python train.py --vocab_size=33972 --lr_mult_o=0.627 --lr_head=0.00724
MLP neurons of a small language model. Each row is named by its layer, matrix (up: input weights) and neuron, and shows model dimensions 192-287. Each number is 200 + 30 x the weight over its row's rms, rounded and kept within 0 to 999.
Before each neuron's rows, "fires on" lists the tokens most often at its 100 highest values on Wikipedia text that the model never trained on. A number after a token or word is its count.

fires on: "′" 41, ":" 26, "°" 18, "." 5, "00" 4
L7.up382,241,284,203,139,182,230,177,221,184,158,202,222,212,171,182,207,206,165,241,162,178,243,238,193,177,179,190,242,222,150,178,222,221,218,223,224,203,220,245,219,203,173,215,224,167,184,175,188,201,202,200,291,234,218,213,228,205,190,189,236,194,184,220,165,245,173,217,196,165,210,222,208,191,149,207,212,183,189,235,177,227,283,181,251,142,132,194,209,192,204,154,197,226,207,132,166

fires on: " |" 29, " has" 9, "[" 7, " +" 6, " hockey" 4
L7.up5172,168,193,195,175,206,236,211,200,192,193,211,228,225,233,211,204,170,190,199,217,212,203,221,109,282,236,194,155,208,169,198,210,147,209,241,155,306,209,223,215,183,170,210,218,198,207,171,179,244,260,165,184,233,202,235,195,188,200,233,185,213,283,210,150,167,173,195,155,222,213,214,261,204,218,237,174,191,224,213,229,205,227,257,205,171,202,153,218,185,217,205,223,192,134,209,154

fires on: "," 29, " (" 26, " of" 8, " New" 5, "\n" 5
L7.up5296,242,163,171,165,194,221,171,205,165,249,215,196,179,242,176,185,183,229,158,198,231,218,235,250,249,185,198,158,225,114,191,201,200,125,212,156,194,260,242,195,150,148,236,246,202,169,212,204,210,223,198,200,216,182,222,190,240,221,177,152,233,176,116,208,189,174,237,202,222,230,292,182,237,193,186,252,201,201,201,171,192,254,250,207,205,242,214,230,202,238,233,253,166,226,253,204

fires on: ":" 28, " M" 14, ";" 13, "′" 9, " |" 6, " " 5
L7.up4486,222,262,212,198,187,204,169,190,148,172,137,184,183,175,198,166,179,177,197,238,218,217,173,175,210,179,220,167,170,228,203,180,194,133,239,263,157,229,229,214,179,189,210,209,235,165,243,214,183,211,194,210,211,186,164,175,193,180,172,242,176,219,225,169,223,135,186,206,205,213,205,143,207,253,190,223,161,202,214,197,204,162,199,273,223,201,166,193,228,238,182,207,212,216,189,159

fires on: "\n" 51, "ar" 4, "or" 4, " |" 4
L7.up2171,249,190,193,205,207,247,242,203,166,215,238,169,171,214,201,175,230,168,202,187,205,195,191,159,234,212,185,203,169,206,173,230,244,217,182,201,216,200,148,187,212,154,182,162,200,218,120,205,222,210,211,220,164,177,169,170,222,183,180,196,163,218,219,180,196,216,176,255,212,213,140,194,127,232,188,208,232,232,240,169,244,173,232,168,241,214,225,200,204,180,171,220,228,176,253,212

fires on: "===" 23, "|" 22, "–" 9
L7.up496,232,215,189,176,255,190,182,190,189,205,196,136,139,152,227,164,174,217,242,152,203,243,254,253,192,176,202,171,183,214,202,198,256,204,158,202,156,190,174,197,244,173,227,246,244,212,193,207,212,181,205,242,170,260,209,194,148,241,215,164,178,184,223,199,241,177,172,161,160,101,179,171,158,145,212,163,230,192,183,163,203,144,212,184,186,191,188,240,194,167,229,240,229,172,204,221

fires on: " (" 25, "\n" 25, " [" 5, "uls" 4
L7.up3138,167,147,212,168,258,246,214,180,235,215,230,218,236,179,239,136,250,173,229,181,205,169,191,194,176,165,190,167,171,187,222,219,181,227,245,203,178,242,177,207,181,229,210,214,182,197,203,181,185,218,152,218,216,152,193,220,212,220,183,164,249,186,151,194,212,239,161,193,201,200,205,146,199,193,209,217,198,186,200,208,182,209,220,214,222,222,223,176,203,255,202,246,222,225,220,238

fires on: " |" 41, "–" 21, " v" 6, " −" 5, " +" 4
L7.up4906,157,162,208,195,179,211,159,161,154,225,187,195,235,204,201,176,141,190,198,197,232,238,194,241,247,248,223,196,186,223,189,226,223,183,202,182,205,215,210,193,218,182,177,243,186,162,146,188,204,233,196,180,207,187,190,204,182,191,187,177,264,152,210,190,235,212,172,133,182,240,270,224,224,228,200,203,167,186,195,172,207,232,237,203,180,222,212,177,201,218,222,220,218,186,244,179

fires on: "." 37, "-" 12, "," 10, "A" 4
L7.up3032,172,182,237,210,224,136,186,208,179,216,237,148,190,186,165,227,163,201,216,239,253,197,242,180,183,180,267,145,207,222,183,164,217,230,210,174,145,173,234,174,212,212,167,251,131,200,192,205,179,184,217,209,253,240,191,187,261,195,227,190,195,198,200,238,183,198,213,183,237,208,163,240,210,230,197,225,232,225,179,193,181,195,202,198,183,186,184,198,261,196,211,198,200,192,193,141

fires on: " |" 49, "\n" 30, " ax" 4
L7.up384,219,214,228,220,254,214,222,141,190,197,237,182,176,226,228,219,212,225,250,197,214,218,174,176,223,221,240,118,162,218,185,191,162,223,237,168,119,198,200,181,178,201,231,168,197,237,197,175,172,191,150,281,170,209,197,225,192,186,215,226,169,175,193,218,235,201,195,221,219,221,171,244,179,159,209,163,236,254,175,199,231,143,172,198,242,194,200,164,228,193,182,244,255,217,151,204

fires on: "′" 35, ":" 17, "″" 15, "°" 7
L7.up5068,180,238,228,170,223,219,173,237,208,205,219,211,199,154,208,268,191,164,178,251,171,230,168,186,177,173,198,244,224,170,235,235,235,189,171,181,168,194,274,155,161,173,191,212,192,193,285,183,243,213,206,222,259,259,182,256,248,182,191,231,196,266,213,190,205,164,205,201,199,186,226,193,192,209,215,218,238,236,172,183,159,216,208,235,217,244,222,220,218,215,182,242,241,210,240,162

fires on: " |" 53, ";" 14, " +" 4
L7.up2958,222,161,219,179,188,207,146,176,149,196,221,152,222,196,221,221,162,228,168,218,163,189,194,237,176,198,182,196,188,195,149,246,133,197,195,210,154,179,203,207,227,169,238,137,222,226,146,163,200,198,226,201,228,197,167,233,188,186,186,207,247,189,229,255,192,199,212,192,182,238,195,141,205,210,212,241,175,188,141,190,183,200,258,201,176,213,217,227,209,183,214,181,206,257,223,196

fires on: "==" 32, "===" 26, " ===" 12, "\n" 5, "'" 5, " ==" 5
L7.up2667,145,186,202,178,216,203,235,191,198,170,255,210,213,169,214,164,148,170,231,237,230,203,287,188,222,228,183,180,212,204,195,243,197,144,228,216,212,170,167,228,231,202,239,215,221,235,207,205,205,188,226,237,181,214,171,192,187,208,151,171,221,199,183,152,222,233,206,216,196,146,170,233,215,209,144,181,220,197,221,157,250,224,263,141,188,219,185,193,178,175,188,183,184,177,213,182